MLP neurons of a small language model. Each row is named by its layer, matrix (down: output weights) and neuron, and shows model dimensions 32-127. Each number is 50 + 12 x the weight over its row's rms, rounded and kept within 0 to 99.
A block is one neuron, or neurons of one layer that tend to fire together. Before each block is what it responds to, as a language model described it from the Wikipedia text at the highest values.

Verb prefix fragments. Word-initial or early pieces of multi-token Latinate verbs, especially con- words after "to", such as con|nect, con|vince, con|quer, d|et|ermine.
L7.down2:27 41 59 51 62 32 53 41 43 43 70 22 60 56 48 61 48 78 45 26 52 30 55 57 45 50 41 45 52 39 51 62 61 62 66 63 28 78 59 58 53 52 55 69 44 62 33 67 46 34 32 62 46 56 51 51 38 50 38 57 40 57 41 40 42 28 54 53 50 42 55 58 55 58 40 27 29 61 55 52 63 63 43 67 54 72 46 49 54 66 24 36 39 37 60 55
L7.down9:40 44 57 63 58 31 40 43 39 34 38 81 62 30 49 46 67 68 60 42 60 58 62 40 35 42 43 39 49 25 48 54 44 58 51 51 43 51 59 39 58 54 49 63 45 50 44 54 44 47 50 54 76 50 45 39 41 39 46 57 22 44 60 60 22 69 47 68 59 34 42 68 45 71 35 59 56 77 13 55 67 65 59 57 37 60 47 53 35 43 58 51 63 37 58 51
L7.down15:40 46 46 38 55 34 56 58 27 43 60 41 37 73 43 52 73 60 39 33 38 51 43 59 44 53 75 77 57 52 57 65 32 42 42 64 42 48 51 52 50 50 43 46 66 49 37 16 58 42 37 53 38 34 46 68 46 41 39 44 40 71 58 52 38 60 46 40 32 46 39 55 50 79 30 48 44 60 73 46 56 45 79 48 44 61 57 54 62 56 45 30 52 59 55 53
L7.down16:52 50 32 40 62 36 38 54 63 40 50 43 63 49 61 53 65 63 67 44 41 42 70 37 68 48 64 46 49 66 52 46 41 67 51 56 34 29 30 76 66 58 54 62 40 37 72 54 31 40 53 61 35 37 60 47 35 44 31 69 47 44 61 46 43 59 64 45 43 43 54 44 21 49 53 38 41 54 63 61 37 59 45 61 44 63 41 57 39 48 65 46 87 43 56 50
L7.down47:58 49 25 35 30 71 34 52 58 39 35 61 55 71 82 64 46 30 56 61 68 71 58 39 37 35 44 32 41 39 54 39 48 78 59 47 46 54 20 72 54 66 49 44 38 42 62 51 45 55 55 54 48 50 47 45 48 33 48 54 62 47 32 24 53 62 62 62 63 75 47 59 37 55 86 58 37 42 42 52 46 48 59 56 38 43 39 77 59 40 46 52 50 45 48 43
L7.down73:60 65 47 45 37 50 42 38 57 52 52 59 54 45 62 57 35 44 60 36 54 36 39 33 36 50 43 76 44 41 51 30 54 50 47 52 52 56 32 58 56 32 45 23 24 50 36 53 34 51 74 57 40 27 46 64 46 37 38 65 50 54 39 64 36 38 43 73 44 52 46 64 34 52 60 28 43 18 53 41 36 59 47 49 50 61 60 23 44 43 36 66 30 57 64 59
L7.down95:72 56 57 52 50 50 65 47 53 61 52 56 67 47 33 39 42 31 47 48 36 55 58 49 40 57 61 37 42 64 54 53 75 61 24 42 69 49 35 57 56 45 58 55 18 58 26 50 69 64 40 50 50 47 45 52 33 25 51 71 30 44 52 66 51 52 38 66 44 47 64 64 49 57 55 41 48 18 45 69 25 61 43 42 54 74 36 55 52 46 42 55 62 51 75 54
L7.down111:58 51 32 42 63 25 48 42 45 38 59 53 61 55 59 33 58 39 42 53 30 51 51 53 52 63 42 50 50 40 66 57 35 56 38 70 51 62 31 45 49 51 58 44 52 55 68 37 38 36 49 52 37 35 54 47 41 31 51 55 55 51 46 44 35 72 41 53 35 39 45 37 59 49 21 63 67 49 57 58 56 63 61 75 34 54 69 52 55 44 66 60 48 37 34 50
L7.down112:47 51 49 50 57 47 46 51 35 49 70 55 71 52 77 53 41 61 42 47 38 26 45 72 49 44 64 46 50 18 51 49 54 74 68 41 68 49 59 54 65 61 34 44 43 41 35 43 63 53 48 48 57 62 47 56 45 30 37 46 29 58 49 66 40 48 31 56 68 45 28 49 47 25 59 72 52 43 64 55 31 32 74 51 47 59 30 55 51 53 38 72 37 48 57 48
L7.down114:48 64 48 45 35 28 73 49 35 61 39 61 62 50 37 45 56 49 57 46 52 37 56 34 49 53 55 46 32 65 58 54 45 45 31 49 43 59 46 48 31 64 51 60 47 58 45 43 45 44 43 18 74 43 60 32 50 47 28 41 34 43 70 63 55 63 62 49 48 48 44 48 65 64 53 46 61 51 39 42 55 49 82 32 60 44 64 42 29 31 41 48 63 50 33 59
L7.down161:42 63 77 23 38 36 38 46 74 35 58 46 40 34 62 51 61 49 39 50 53 56 67 48 48 46 28 54 24 66 48 52 28 52 66 53 53 56 48 56 52 42 39 59 39 61 47 63 56 51 59 53 55 38 43 49 47 72 61 43 41 27 50 63 33 42 68 64 59 40 49 56 51 41 44 57 59 34 42 49 59 42 51 30 54 58 56 64 54 63 51 71 54 52 35 56
L7.down167:65 51 41 57 56 50 25 45 30 46 51 42 34 44 39 47 36 35 57 44 54 31 67 54 50 68 47 58 47 59 58 50 58 46 44 48 64 56 76 50 52 43 57 43 54 63 44 48 36 46 70 40 32 42 45 37 53 40 54 55 22 39 53 58 44 45 39 65 36 38 52 73 43 49 47 56 52 80 45 50 12 59 25 59 70 57 40 70 54 56 52 56 65 26 18 46
L7.down202:48 39 47 54 23 49 38 56 61 43 35 59 39 41 19 51 64 52 69 54 42 66 49 48 60 63 49 47 59 60 44 54 30 35 47 46 35 59 47 47 50 39 45 53 38 82 49 59 38 31 49 51 31 51 43 45 43 55 45 53 57 53 32 56 32 58 48 40 41 40 74 68 43 66 69 51 59 36 55 61 41 45 52 39 59 52 55 50 55 52 45 33 45 56 55 60
L7.down237:43 63 34 38 42 31 49 39 44 48 33 51 64 41 68 61 63 35 55 42 60 57 49 62 43 53 41 38 53 68 46 38 79 45 29 53 33 72 54 56 52 61 49 69 46 48 26 46 32 35 58 37 53 40 30 61 52 43 68 28 46 46 40 57 60 51 50 73 35 42 37 60 38 33 67 28 44 45 59 60 52 58 46 62 46 48 55 42 12 44 59 48 53 44 58 58
L7.down317:70 61 31 40 39 37 36 37 39 48 67 47 48 52 46 56 54 54 40 46 32 37 33 61 56 54 42 54 56 82 46 56 44 53 23 61 64 31 46 50 47 50 50 31 55 56 35 54 62 72 51 61 41 46 63 43 43 70 57 52 38 42 55 66 43 66 62 48 29 42 31 55 64 51 21 56 67 50 51 47 56 29 49 42 40 55 38 45 41 60 44 42 34 47 52 53
L7.down319:57 60 41 71 48 61 38 44 45 71 54 50 44 63 37 60 57 63 72 23 52 67 72 39 47 66 48 39 43 79 52 55 50 62 47 55 55 43 27 47 65 35 65 42 24 64 42 41 39 62 70 44 49 34 27 50 54 53 52 56 47 37 53 33 63 50 43 55 37 51 38 37 38 67 50 37 50 42 54 84 40 55 43 45 66 60 46 43 43 43 36 49 55 55 73 47

Bracketed numbers and dates. Numbers, units and words inside parentheses or right after an opening bracket in infoboxes and tables, such as (born, (1,537.13/km², (14), or year digits like 198 in dates.
L7.down13:72 33 41 37 39 43 51 66 75 43 07 42 51 52 46 48 48 50 40 57 42 53 81 35 64 74 54 27 57 47 44 52 62 57 42 63 38 68 47 63 39 59 66 45 47 64 79 44 39 53 64 38 46 58 42 47 33 52 76 62 58 49 53 36 14 40 40 60 61 52 33 61 52 20 58 42 49 63 42 41 52 37 56 55 55 37 40 46 48 65 33 47 48 40 42 60
L7.down33:49 21 78 43 20 42 44 49 46 39 40 49 51 52 57 63 23 55 49 42 70 62 46 43 39 59 23 59 49 50 47 58 56 42 47 39 65 68 66 38 49 43 45 46 50 53 70 62 49 56 43 48 47 60 30 49 44 57 66 45 69 45 41 54 64 28 59 53 59 30 31 34 56 39 75 52 56 36 63 66 34 54 55 45 47 56 54 42 29 71 43 55 52 45 47 54
L7.down35:47 57 52 63 69 49 56 60 48 52 53 41 49 24 48 40 42 67 46 37 34 40 81 48 73 51 33 51 42 56 42 75 59 70 69 48 36 57 58 50 47 57 54 51 47 44 44 72 61 52 37 36 52 53 36 56 56 28 37 43 41 24 30 39 45 33 39 66 63 52 55 42 42 50 45 39 40 49 36 63 34 74 50 53 67 31 67 53 60 76 29 80 29 47 47 53
L7.down37:50 53 51 42 46 48 56 36 54 83 36 49 65 58 49 50 49 32 35 42 59 60 63 58 45 35 29 75 33 47 48 58 34 57 52 49 42 65 44 39 79 38 48 33 54 53 24 52 68 51 49 24 65 47 33 62 76 65 58 51 50 44 58 47 50 42 42 60 50 44 48 41 51 45 55 67 49 41 60 54 47 56 50 40 48 46 41 41 14 68 49 54 47 45 62 63
L7.down86:44 60 62 44 67 67 43 58 36 74 54 43 64 41 53 53 30 48 59 43 46 60 68 38 73 51 58 48 56 48 40 63 73 53 59 37 57 54 33 59 52 40 59 53 64 59 44 64 39 57 65 24 48 35 43 35 42 36 36 29 44 69 44 63 73 38 32 59 47 43 48 46 37 65 50 64 47 61 54 73 50 53 41 54 44 29 52 59 64 38 37 60 59 70 63 55
L7.down93:43 38 64 37 38 56 29 60 48 52 40 32 38 51 35 36 58 42 56 44 40 51 45 65 64 69 65 35 56 62 54 51 39 33 47 67 29 64 47 46 71 60 55 46 54 42 19 51 63 51 57 77 45 48 56 54 47 61 40 38 64 65 60 38 61 76 80 32 44 50 38 56 59 48 58 36 29 49 37 58 54 45 37 37 65 61 47 50 43 54 51 72 48 58 42 49
L7.down133:53 32 58 28 64 48 44 69 30 41 66 58 44 87 33 45 56 47 51 57 53 51 62 68 46 50 43 75 61 70 35 44 52 67 36 42 40 48 63 65 39 48 50 36 53 50 30 59 58 68 57 30 49 55 51 53 49 47 32 34 44 49 46 37 49 32 44 44 53 29 79 61 44 71 65 29 55 69 58 39 38 62 45 66 51 45 57 57 68 37 44 42 60 54 38 40
L7.down134:37 47 47 34 37 47 25 61 37 59 49 40 53 63 48 57 58 45 56 44 69 59 46 41 44 40 56 47 44 38 78 38 48 73 39 61 45 70 50 26 59 74 33 53 34 34 46 60 57 68 33 58 69 41 45 42 42 71 68 76 20 58 45 42 65 47 59 37 43 57 44 35 62 26 42 32 47 63 41 46 52 56 49 61 53 51 70 53 48 76 45 30 44 45 52 53
L7.down137:55 25 48 47 43 37 50 53 52 35 30 49 66 66 34 68 61 37 60 57 42 51 65 54 28 55 55 36 44 30 62 37 22 52 65 71 48 79 60 40 53 42 66 65 55 40 42 43 51 56 55 57 50 53 49 47 69 45 67 42 37 49 57 34 38 65 44 53 47 15 46 52 65 61 47 57 25 42 55 67 48 83 60 51 52 62 36 46 48 30 44 65 43 35 66 49
L7.down141:59 36 47 59 66 45 67 42 36 82 53 50 63 46 59 38 53 58 57 43 22 46 70 16 45 52 61 57 55 61 64 67 50 47 42 41 52 43 70 13 50 60 33 37 64 34 59 54 43 57 54 57 73 46 59 37 65 37 45 38 61 56 49 38 56 49 42 54 60 36 37 35 43 58 47 51 60 49 61 45 76 28 23 58 52 80 28 47 58 70 53 50 44 67 57 39
L7.down164:42 45 46 49 59 46 41 52 45 47 45 34 61 53 52 52 57 50 54 51 37 48 46 53 44 44 58 55 41 55 54 43 62 59 61 46 82 52 54 54 46 54 41 43 48 66 59 42 59 52 77 35 50 67 52 58 33 28 45 20 31 43 49 54 58 49 76 37 82 40 82 53 10 46 39 58 51 65 56 48 43 62 42 50 76 48 48 27 59 39 51 44 54 49 31 47
L7.down191:16 44 51 29 43 61 65 47 28 45 47 42 57 60 55 58 55 50 40 56 38 49 37 34 43 43 55 59 43 47 22 55 55 50 50 41 55 46 57 33 39 32 47 49 40 34 54 73 51 34 50 44 47 55 32 56 60 64 35 55 54 60 31 77 41 37 66 44 69 75 50 40 23 28 40 54 73 53 60 57 52 37 50 63 61 52 64 56 56 61 45 59 43 51 55 52
L7.down205:43 63 40 60 68 47 48 47 58 52 44 39 65 32 54 44 72 40 62 30 50 61 55 38 32 58 90 51 40 43 30 57 61 43 53 33 55 52 42 47 47 44 36 40 30 53 66 46 42 27 62 57 49 62 47 53 57 38 31 52 56 27 26 41 52 51 57 42 43 44 56 45 38 73 34 57 77 48 60 57 42 71 38 46 40 38 55 53 70 30 79 45 43 76 40 52
L7.down213:57 47 39 48 50 75 57 44 42 45 55 40 21 53 71 28 54 47 66 32 46 39 48 53 46 43 56 49 62 36 31 51 43 52 80 26 41 54 61 40 50 45 41 74 31 48 61 64 42 70 47 58 59 16 72 49 48 52 50 29 49 47 40 65 23 69 55 39 81 69 69 40 40 42 33 34 37 54 44 48 46 68 40 52 31 55 44 67 56 43 57 44 49 38 40 48
L7.down215:63 48 44 34 46 62 35 59 58 61 08 52 57 60 50 72 52 19 53 79 43 50 23 49 55 70 17 49 52 38 49 34 52 68 39 50 38 50 59 35 42 54 64 60 53 47 67 66 38 49 66 60 58 57 52 81 53 65 53 50 60 64 40 39 35 46 43 39 48 45 53 64 51 46 35 53 65 55 75 50 39 52 52 46 48 56 55 47 58 43 59 33 68 38 78 62
L7.down270:48 45 46 43 43 59 76 42 58 61 56 49 72 45 46 58 61 62 56 35 56 31 53 33 59 53 33 36 60 58 49 57 51 39 38 66 64 74 56 37 50 55 41 69 46 25 46 50 72 33 37 36 79 30 36 41 39 37 44 43 40 54 16 62 32 53 62 52 71 57 45 44 30 36 34 63 49 48 45 68 47 40 62 47 38 56 48 46 44 59 47 61 59 63 61 62

Mid-word Latinate fragments. Short word pieces inside words split after prefix fragments like app, con, cont, comp, as in app-ro-ximately, con-v-ince, cont-r-ol.
L11.down30:48 44 44 23 59 42 37 53 66 33 43 46 58 58 54 40 43 32 37 34 46 46 55 39 74 52 43 50 65 55 51 32 61 88 77 57 48 51 50 43 58 68 56 46 46 60 55 41 25 88 60 32 60 59 56 49 54 56 54 56 43 62 67 38 66 33 53 33 45 66 48 55 42 65 48 73 44 54 29 16 44 53 46 54 39 51 43 62 44 34 58 61 50 40 36 60
L11.down89:66 63 48 41 51 48 55 47 34 49 50 50 53 22 59 60 41 44 46 59 39 44 47 57 50 53 43 39 74 49 40 50 51 52 40 71 51 48 26 42 50 48 63 51 30 67 62 43 20 38 55 50 61 77 48 42 47 54 73 64 31 47 39 53 57 56 35 25 28 58 68 39 41 56 50 26 45 35 58 50 43 40 32 78 64 50 58 58 45 27 56 39 37 55 58 48
L11.down253:57 71 40 54 70 34 58 58 39 40 39 47 27 37 49 42 54 64 55 46 47 38 54 39 32 62 37 55 39 28 78 55 32 61 46 59 49 62 56 51 56 59 35 56 28 54 41 63 41 28 45 38 65 55 27 50 46 47 38 68 34 48 44 27 65 50 55 47 73 62 70 76 46 61 56 36 42 55 44 38 66 55 54 31 63 64 44 47 59 53 57 44 62 60 40 27
L11.down285:45 49 71 32 54 62 44 18 54 42 60 46 53 51 53 59 59 48 50 48 50 49 69 46 39 82 37 45 60 33 50 62 48 72 48 25 68 68 42 39 47 23 51 38 22 47 60 58 33 51 60 54 50 68 40 46 43 38 44 60 35 56 62 46 40 77 41 49 35 47 57 54 54 47 66 40 33 55 56 60 53 50 38 59 43 63 52 61 60 66 59 47 53 44 56 52

Sentence-final period. Full stops ending a sentence in running prose, including ones merged with quotes or brackets such as ". or ." or ).
L11.down61:45 49 46 48 57 59 47 62 43 40 53 37 53 43 48 29 49 54 44 95 44 53 26 45 55 66 59 61 52 56 44 55 47 49 52 38 40 49 53 41 46 55 65 52 61 62 41 55 48 50 48 42 57 44 65 65 56 36 42 42 62 53 55 43 56 48 43 49 66 25 41 39 39 41 43 61 50 46 48 47 37 62 65 43 54 51 49 58 50 40 33 57 70 51 59 61
L11.down173:50 44 53 47 37 39 41 40 51 56 70 57 45 49 48 61 43 58 40 86 42 45 50 18 70 50 20 50 67 62 48 59 64 34 48 45 49 37 30 35 45 35 70 31 56 45 59 43 41 65 44 60 60 55 57 57 69 54 41 48 43 42 69 52 44 64 41 62 47 36 44 50 40 34 26 38 56 58 65 31 53 63 47 45 47 50 54 60 52 55 54 35 47 36 43 51
L11.down177:37 35 42 47 63 52 47 54 27 55 42 41 42 47 47 42 53 58 53 99 50 58 50 58 54 51 74 59 57 46 51 29 54 57 50 45 56 59 41 59 38 56 44 55 78 58 57 42 44 45 34 51 50 36 56 45 55 51 45 62 53 53 51 62 50 55 51 56 39 44 66 68 47 58 37 70 50 55 35 54 58 43 72 38 44 57 52 80 51 26 66 54 51 37 45 82
L11.down233:47 59 41 47 49 53 45 42 52 68 33 41 38 58 32 49 49 55 51 75 40 51 32 51 63 31 50 52 42 56 58 49 56 50 48 53 53 59 34 50 44 48 43 43 72 64 63 52 63 51 34 49 25 48 68 47 39 54 54 41 47 41 57 54 64 48 71 68 40 44 56 64 40 43 30 49 55 42 18 40 50 55 56 41 40 58 45 66 56 37 46 48 71 45 56 62

Word-start pieces in data. First sub-word pieces or next digits right after numbers or units in infobox and statistics text, such as f in ft, S in Summer, n in nmi.
L11.down54:32 43 51 48 44 45 65 51 46 30 73 24 49 44 43 34 51 44 41 49 74 43 58 65 51 26 35 57 60 28 55 50 35 62 58 66 60 49 56 49 40 59 35 47 78 59 46 49 43 58 50 52 51 33 56 27 34 38 45 40 70 64 70 71 52 61 53 44 71 52 55 63 57 59 44 56 52 68 47 61 67 38 61 66 52 48 38 51 48 39 61 62 47 39 47 66
L11.down117:50 67 41 43 71 35 46 59 68 55 65 45 43 71 55 60 65 66 26 39 54 71 48 55 49 32 27 47 67 78 62 53 38 46 43 43 43 32 46 40 44 43 66 60 69 44 54 47 44 46 38 43 56 48 36 56 34 57 71 45 48 65 43 60 74 56 41 59 66 49 32 45 57 46 38 62 36 53 22 46 45 65 71 61 53 19 56 51 46 51 50 58 32 27 41 27
L11.down248:65 35 59 43 32 41 44 34 50 55 49 52 45 40 54 52 33 65 50 35 49 35 92 48 54 37 39 35 64 38 47 31 58 59 58 63 48 55 27 60 48 52 48 51 46 62 63 51 62 33 55 60 62 27 45 49 54 49 55 49 67 45 63 62 43 37 40 73 19 30 60 60 24 66 32 61 54 59 54 57 57 59 39 65 42 45 37 45 49 44 41 65 55 56 43 39
L11.down298:42 51 73 55 56 52 18 47 46 47 50 50 52 32 25 63 55 42 52 39 48 37 48 56 47 49 64 41 43 43 66 54 74 51 59 57 37 39 52 56 34 48 48 73 60 60 45 48 56 37 65 49 53 59 74 51 52 44 31 41 34 30 39 37 45 52 53 72 63 50 45 58 52 68 47 47 53 42 49 52 43 32 38 68 56 48 47 43 54 57 33 42 41 41 57 40

Mid-word subword fragments. Fires on word-internal fragments in the middle of common multi-piece words, such as ag in aggression, rib in contributing, ol in involved.
L5.down197:65 45 60 55 59 33 67 26 61 77 39 38 50 44 42 48 61 55 46 33 46 41 39 49 42 39 56 48 57 53 42 51 61 46 28 35 63 46 37 39 49 57 51 62 25 39 63 74 58 51 60 41 37 23 48 41 41 29 39 52 61 31 52 50 33 47 75 53 50 54 77 40 57 55 37 42 62 41 63 72 35 34 61 75 56 55 73 42 48 60 38 36 77 51 47 47

Sentence-ending punctuation. Periods and semicolons closing a complete clause in running Wikipedia prose, before a new sentence or paragraph, e.g. "as well.", "strife;".
L5.down166:37 45 41 47 46 55 57 64 50 45 41 24 52 53 51 40 29 56 36 53 52 63 29 58 55 47 56 42 43 52 65 53 54 36 44 37 71 53 42 31 53 50 29 63 78 47 60 58 62 40 27 61 49 51 54 50 52 44 45 55 48 53 53 38 76 48 35 48 48 61 36 67 44 47 46 67 57 34 54 46 38 71 69 46 54 59 45 64 75 50 57 11 54 34 67 55

Opening punctuation before new segments. Opening brackets, quotation marks and sentence-ending periods that start a new parenthetical, quoted title or sentence, e.g. ( in "(NISG)", " before song titles in lists.
L7.down20:57 72 56 61 43 62 61 58 66 67 71 56 57 56 51 48 46 46 54 52 67 51 39 52 56 56 52 23 37 18 54 60 38 58 32 39 58 44 51 58 56 37 54 67 45 69 42 56 37 72 57 28 51 35 50 59 52 68 30 57 73 64 45 60 51 36 44 34 50 39 39 53 59 50 39 25 32 45 53 36 34 55 46 49 55 28 51 55 56 59 36 43 64 69 69 68
L7.down28:51 50 37 63 50 43 41 47 43 66 24 64 53 61 34 15 41 40 50 57 48 66 44 70 64 37 59 61 45 42 65 67 33 45 59 54 42 55 42 39 51 39 39 57 53 51 45 57 46 49 58 55 40 50 57 50 38 44 57 57 61 55 33 71 82 42 52 47 63 64 53 40 66 49 54 62 43 53 48 67 26 68 68 25 42 57 56 52 58 47 30 28 50 66 67 63
L7.down34:44 46 57 43 54 49 55 47 48 53 22 60 53 48 79 42 45 58 45 75 48 46 46 67 41 47 39 49 46 33 54 43 41 59 57 32 50 39 42 43 39 39 25 62 59 45 46 50 52 54 54 45 65 45 66 48 33 30 57 40 36 58 40 54 75 53 59 44 48 47 50 50 45 43 53 47 51 49 33 32 35 67 65 27 54 56 56 83 41 20 48 46 50 58 53 64
L7.down89:46 71 55 85 34 50 50 38 44 55 56 63 45 36 61 33 40 38 49 65 45 61 39 54 55 49 45 56 49 50 23 64 31 47 23 39 39 45 60 49 48 29 55 66 36 64 31 47 56 30 47 43 50 31 52 47 45 51 60 41 61 55 43 51 66 44 38 55 49 56 27 45 76 51 63 69 46 52 48 56 51 56 46 43 40 49 56 50 51 33 36 58 51 56 59 62
L7.down105:53 34 61 46 46 41 61 57 55 66 52 61 27 29 48 42 49 58 65 36 46 26 49 34 59 31 62 38 57 54 62 61 62 47 50 53 68 42 49 41 38 58 58 50 28 59 44 62 61 82 42 12 44 59 55 40 54 75 30 52 67 34 41 58 46 41 62 67 72 43 46 74 28 57 34 45 45 47 45 53 72 53 44 54 60 66 66 53 44 63 53 65 36 52 14 33
L7.down138:70 60 35 74 50 57 29 44 32 51 69 63 45 49 45 51 56 37 50 56 66 58 69 61 44 33 54 57 48 55 53 47 58 43 49 46 57 36 42 56 54 34 58 72 60 62 60 65 57 53 54 40 34 30 49 52 53 62 49 59 61 73 43 76 61 66 46 61 36 42 57 43 63 48 52 53 40 43 52 69 34 31 46 30 40 58 52 27 74 43 34 46 44 34 58 64
L7.down140:45 54 40 51 59 45 49 14 56 31 58 56 48 57 59 41 53 53 33 48 47 60 30 43 51 45 49 54 56 52 42 45 23 45 46 29 44 44 63 65 56 41 35 81 40 65 66 63 66 40 51 44 56 56 48 53 46 55 26 38 57 58 37 60 42 42 54 65 57 42 49 33 46 60 47 48 56 32 44 79 48 53 68 56 67 41 49 33 53 44 58 68 63 63 62 59
L7.down145:59 50 51 48 60 51 55 39 64 52 80 54 46 48 51 50 55 52 35 67 37 63 42 64 47 49 76 48 44 54 31 57 38 55 33 55 62 57 45 58 41 57 54 63 50 53 39 55 58 65 62 40 51 27 21 28 49 35 42 48 56 61 34 41 35 34 59 46 53 37 55 54 64 35 41 54 52 50 43 50 44 55 28 42 31 64 41 40 38 70 26 46 49 52 63 68
L7.down146:53 51 51 60 36 49 48 55 69 52 55 70 37 51 52 60 63 50 69 76 44 29 37 65 67 66 68 47 43 43 37 66 63 76 30 33 31 58 43 50 40 53 55 37 43 64 65 29 37 64 66 53 45 54 47 50 39 50 58 55 35 39 33 59 36 64 29 39 64 66 50 56 44 59 34 37 41 69 68 50 56 57 57 45 46 62 48 60 45 80 55 49 60 26 61 53
L7.down151:65 80 40 24 46 34 54 55 26 59 68 48 47 51 51 35 36 43 52 46 75 45 48 48 67 38 74 32 42 17 60 49 46 54 36 29 38 47 69 37 65 45 37 45 41 46 50 49 52 40 64 37 58 37 52 46 50 28 58 49 61 68 59 33 54 49 35 32 33 37 51 49 54 42 66 52 43 66 70 48 44 56 66 31 31 48 46 51 64 45 47 24 64 41 41 55
L7.down194:44 50 47 35 61 61 58 43 44 38 43 48 56 40 54 42 37 55 41 90 39 49 65 37 58 76 52 41 53 47 51 66 36 51 48 38 58 51 45 38 31 33 62 52 76 63 60 56 42 39 48 28 64 38 46 36 46 50 38 71 54 43 58 42 39 53 47 54 60 37 44 32 44 37 35 60 42 44 48 55 62 65 43 46 64 61 48 55 50 49 35 50 49 41 50 90
L7.down222:42 61 54 66 49 30 45 46 45 47 61 57 57 67 57 26 62 53 57 67 69 79 49 65 65 60 56 32 40 41 56 61 58 54 36 51 35 44 62 61 68 60 30 49 61 47 38 53 15 51 39 36 55 46 43 54 55 42 60 30 50 65 42 31 55 27 40 39 57 56 38 43 55 47 49 40 39 39 57 24 65 43 32 51 44 60 45 45 54 72 33 67 40 60 38 60
L7.down227:45 60 36 63 39 47 47 34 52 78 34 47 46 59 47 41 67 61 49 43 41 70 32 45 55 46 41 31 46 38 69 48 52 35 55 51 47 59 43 47 29 34 53 66 66 81 62 53 41 35 51 55 52 46 57 59 52 59 81 62 58 39 62 19 66 53 60 50 63 50 35 49 58 66 55 49 35 48 58 53 45 44 53 33 56 52 69 62 50 42 40 49 47 49 70 53
L7.down262:64 23 55 51 43 55 63 34 29 69 60 47 30 58 51 67 63 51 52 53 40 45 61 64 50 62 43 59 51 38 47 68 41 53 43 42 48 67 34 65 43 55 49 63 48 31 47 58 33 49 54 58 48 38 44 35 39 41 31 43 32 69 46 39 50 52 54 54 42 49 55 51 58 65 46 46 26 48 67 54 52 24 40 45 24 68 65 35 53 61 30 67 35 35 65 60
L7.down279:42 48 64 46 69 31 57 46 39 45 67 27 64 46 46 73 48 66 52 51 44 48 61 49 48 22 56 39 49 70 51 76 76 54 58 33 56 63 37 36 28 51 21 54 48 45 28 63 37 35 56 54 48 38 50 45 59 39 53 32 24 50 51 38 31 51 52 54 36 52 49 61 53 43 23 48 38 57 55 51 36 73 51 45 47 50 65 50 62 60 50 48 41 68 31 61
L7.down300:54 54 46 50 47 60 35 34 29 64 70 40 31 34 48 46 66 30 57 50 68 38 65 31 48 40 41 56 45 58 35 48 53 70 45 58 65 41 45 45 48 40 47 76 47 54 54 57 42 37 64 70 79 59 41 31 42 43 71 64 61 55 42 63 66 35 47 61 53 42 62 49 59 52 85 50 56 58 45 61 48 46 52 63 41 79 63 37 35 54 28 52 58 42 68 47